Weights of a small GPT-style language model, trained from scratch on English Wikipedia: 12 layers.
MLP neurons of a small language model. Each row is named by its layer, matrix (up: input weights) and neuron, and shows model dimensions 128-223. Each number is 500 + 50 x the weight over its row's rms, rounded and kept within 0 to 999. Numbers have three digits each.
After each neuron's rows, "fires after" lists the tokens most often just before its 100 highest values on Wikipedia text that the model never trained on. A number after a token or word is its count.

L6.up304:438581525523571466572437463544551556538475556533505639490497498510494554547489417457523483444547382493524465618524477486499467511493560428543456480555616568448428529550410525556489511538470514505461458531524462511493452539647570548519515526467515539502549481528541498499519438515524418421
fires after: "-" 66, "s" 5, " |" 4

L6.up220:529486575451476482471394501450522509531513552491422492507490517585503508476510499414532453513492525546434541544541538468571478503482613479505433469450474600441496473524563461428553508513483478444550548497588437499463528407498525581581539429521542454526420517390409626481516391488507442554
fires after: "|" 27, "\n" 12, "–" 6, " October" 5, " November" 4, " 14" 4

L2.up394:498525486530449438480500523549449565486560467486535517493458407405490527509429532484567502523525369529537497518431514459439510521588545524513487574459533532505439433544409483408479631475451467499585480393509506547478492533568497562449565527539557492484513531482539659543513449375427401508
fires after: "|" 55, " 17" 7, " 18" 6, " the" 5, " 15" 4

L2.up665:487511591520525445466548510542510412447513518530398549539457352499503543455451582500575584457521451460577491583449514590635428525473520509507523607459499505528488474536466477507510496520396508567550390507443497489529465469541535552498492536517598481532462464490499575421536470497461469516
fires after: "-" 58, "|" 9, " Os" 4

L2.up860:572529518467528444513556557407434464503523499493510445494505532512562528553530438462568438439393557486502545579438498533529454463472480411617493454543505553483572552463517507499584538426412459592586402454396531553428589503543469530614485526496458396527562511517506550519533545558454508534
fires after: " |" 26, "|" 23, "-" 7, " by" 4, " to" 4

L2.up590:448438507514502440505443506563513487538546378429453484614504502547422490487484527438589536494480459464432583455445470522506389427447491520506512544562597498487541462681490430475499465458474459570529445466535534548525476446491524492571444482583489415576498483513493464565464568439547505523
fires after: " |" 17, "," 17, "|" 11, "-" 10, ";" 8, " -" 5

L2.up24:555471521445536492585457471505466445561484467466547507572564484483493466515485537517493483424502529443622488594531501463509453331575536529501506562437552520518455513603485470503495541486537493476537440542457546547446509574563554593524451532572481476586452410519513652520519445558519402464
fires after: " 18" 20, " 17" 11, "19" 11, " 15" 7, " 14" 7, "18" 7

L5.up205:459492556481420481508540530513551476578586527493488589544564440545405505478555491554466498433489607377459406569465468448525477505540510513478541494532513507529444462515423494403567572441370426385456440579449492470600503447564512558490400549513573497509511422521426446637518540465522492450
fires after: "=" 64

L4.up703:437487526487448575503446543479489488458528550524455517516487489597591536549466550648456469501487487464615552485549542450505452410473492429492540471458480600447516557501469504462462485491438497546467444486457540544532423494501536524551517456434524559543480534472492545504414463482516510453
fires after: "-" 45, " |" 12, " Q" 7, " GF" 4

L8.up23:537506511546597517470540538589442517454513644453508549471530484518545500550459517478625564422588439517516533471553522484566485505556511453598475462448500509455452508565523510538520538478531523500501538581556479449518491504593471468527501404409457400492450457494506486555447529573510443488
fires after: " on" 23, "On" 10, " in" 10, " On" 8, " the" 7, "in" 6

L6.up221:449580514548514464403546578488504537577550492481505522543493562573494529447522421534578565364562460434471484504540599480568506495569478548518508536563550533526519516493474498461540569547481572463451445567430573493526581447491532512497461480462543575597467423521528472514486357487532494528
fires after: "=" 98

L8.up396:444487449520449603533530509574435554412551589492538559498546475510496459571603454453491546460487412507559512501434497525619449511477523522507468493608526484516430509561507539488538561476502526407454489465506493472443645516496430512485421522451437386488534414632496499472469461560480531569
fires after: " on" 18, " St" 17, " of" 9, " On" 8, " in" 6

L8.up460:552495542426458467530442503496460525453599479599537491485485440667507504497477496508531500486579468557589516529500479521512466421526448483556561504386504502527418495519449425517460498456485481579520430400464453581502505544425560544534523508442424508450518480509496501546617526524508477531
fires after: "-" 32, "|" 17, ":" 5, " and" 4, "." 4

L5.up201:446526479439526562374490554582472527561563415593423597518447503589430519526520505591557537408577551554539455650559498513472476556515486492512622524428546455569444552491467451533550534462409507526587415518542499527440492455417482499466408447483472444510601453507551565506482528609517425537
fires after: "-" 32, "|" 9, "0" 5, "3" 4

L4.up1049:552494504477471540471541512445495421518546501514469530471483632592627547421459526521537540552584447537502477458549439510490408523460457507544466538551479563488404458590511526492552612452526463422467531417451548442484425521570541568522557426494525533594436500423445530430410483460539428496
fires after: " New" 21, "\n" 13, "|" 13, "=" 12, "li" 4, " Title" 4

L8.up558:497487408471537440506484484495505540536534468533485563492539526526478474505442575573574497476489517558530446561472496512540448480523587530449452473504503552442445499551468431508504450505438468552554523490497400530503534462514365634520516491547459487512600499500553553481515480551553464479
fires after: "-" 73, "|" 15

L6.up902:501498400504459508424427470429497405543571590579543439531530471598563591518459518429576519509561522426606489488503474426611396475543458516511427469516478493504484544538443417433468433500550504523571436488473529519420532470501490567537491529416605480596540454534487588452619536505546509507
fires after: "-" 74, "|" 18

L2.up566:443495488516435473468557518500573471588553554452487502450488481528505494528544574509551529466519504535453549534557428549566434546540542426414611552560517496583532435554423427510391427477453492478513506491457612489448559411534449453610489472537500500557533463506437616563459541536557448533
fires after: " (" 23, "-" 11, " Total" 7, "|" 7, " cat" 4

L8.up548:473545484475495500513552449470459377453512539543517525458486521543472562509445592534531580469558455547580441528498557454532356469496425427546538511517448500441503498608490413548533525508356484518561454526484441450548551496460541581543503454491480405448409466486465600453522508588463531461
fires after: " on" 22, " On" 11, "On" 10, " (" 9, "-" 6

L4.up594:450473487493562432461445502557554490483517599518522477541521493452518512514606501519567491428501490470461520560344441523619346433535492467544498490513499612454445561578486445503458561520523509533540440525519559532498541502568558508587490383471542426559533485535469524503574507473467538512
fires after: "-" 45, "/" 6, " •" 6

L5.up690:491572438543560497472495475501460441486483515528478636443477524532454498486473525459438558535579433516486417513576512529585455481534499485500460542551525542504378499559523525538478515488395595439532529508387515388427494565502597472580500436504459458503542581486499519568485494541461488578
fires after: "-" 23, " St" 11, " Women" 8, "'" 5, "  " 5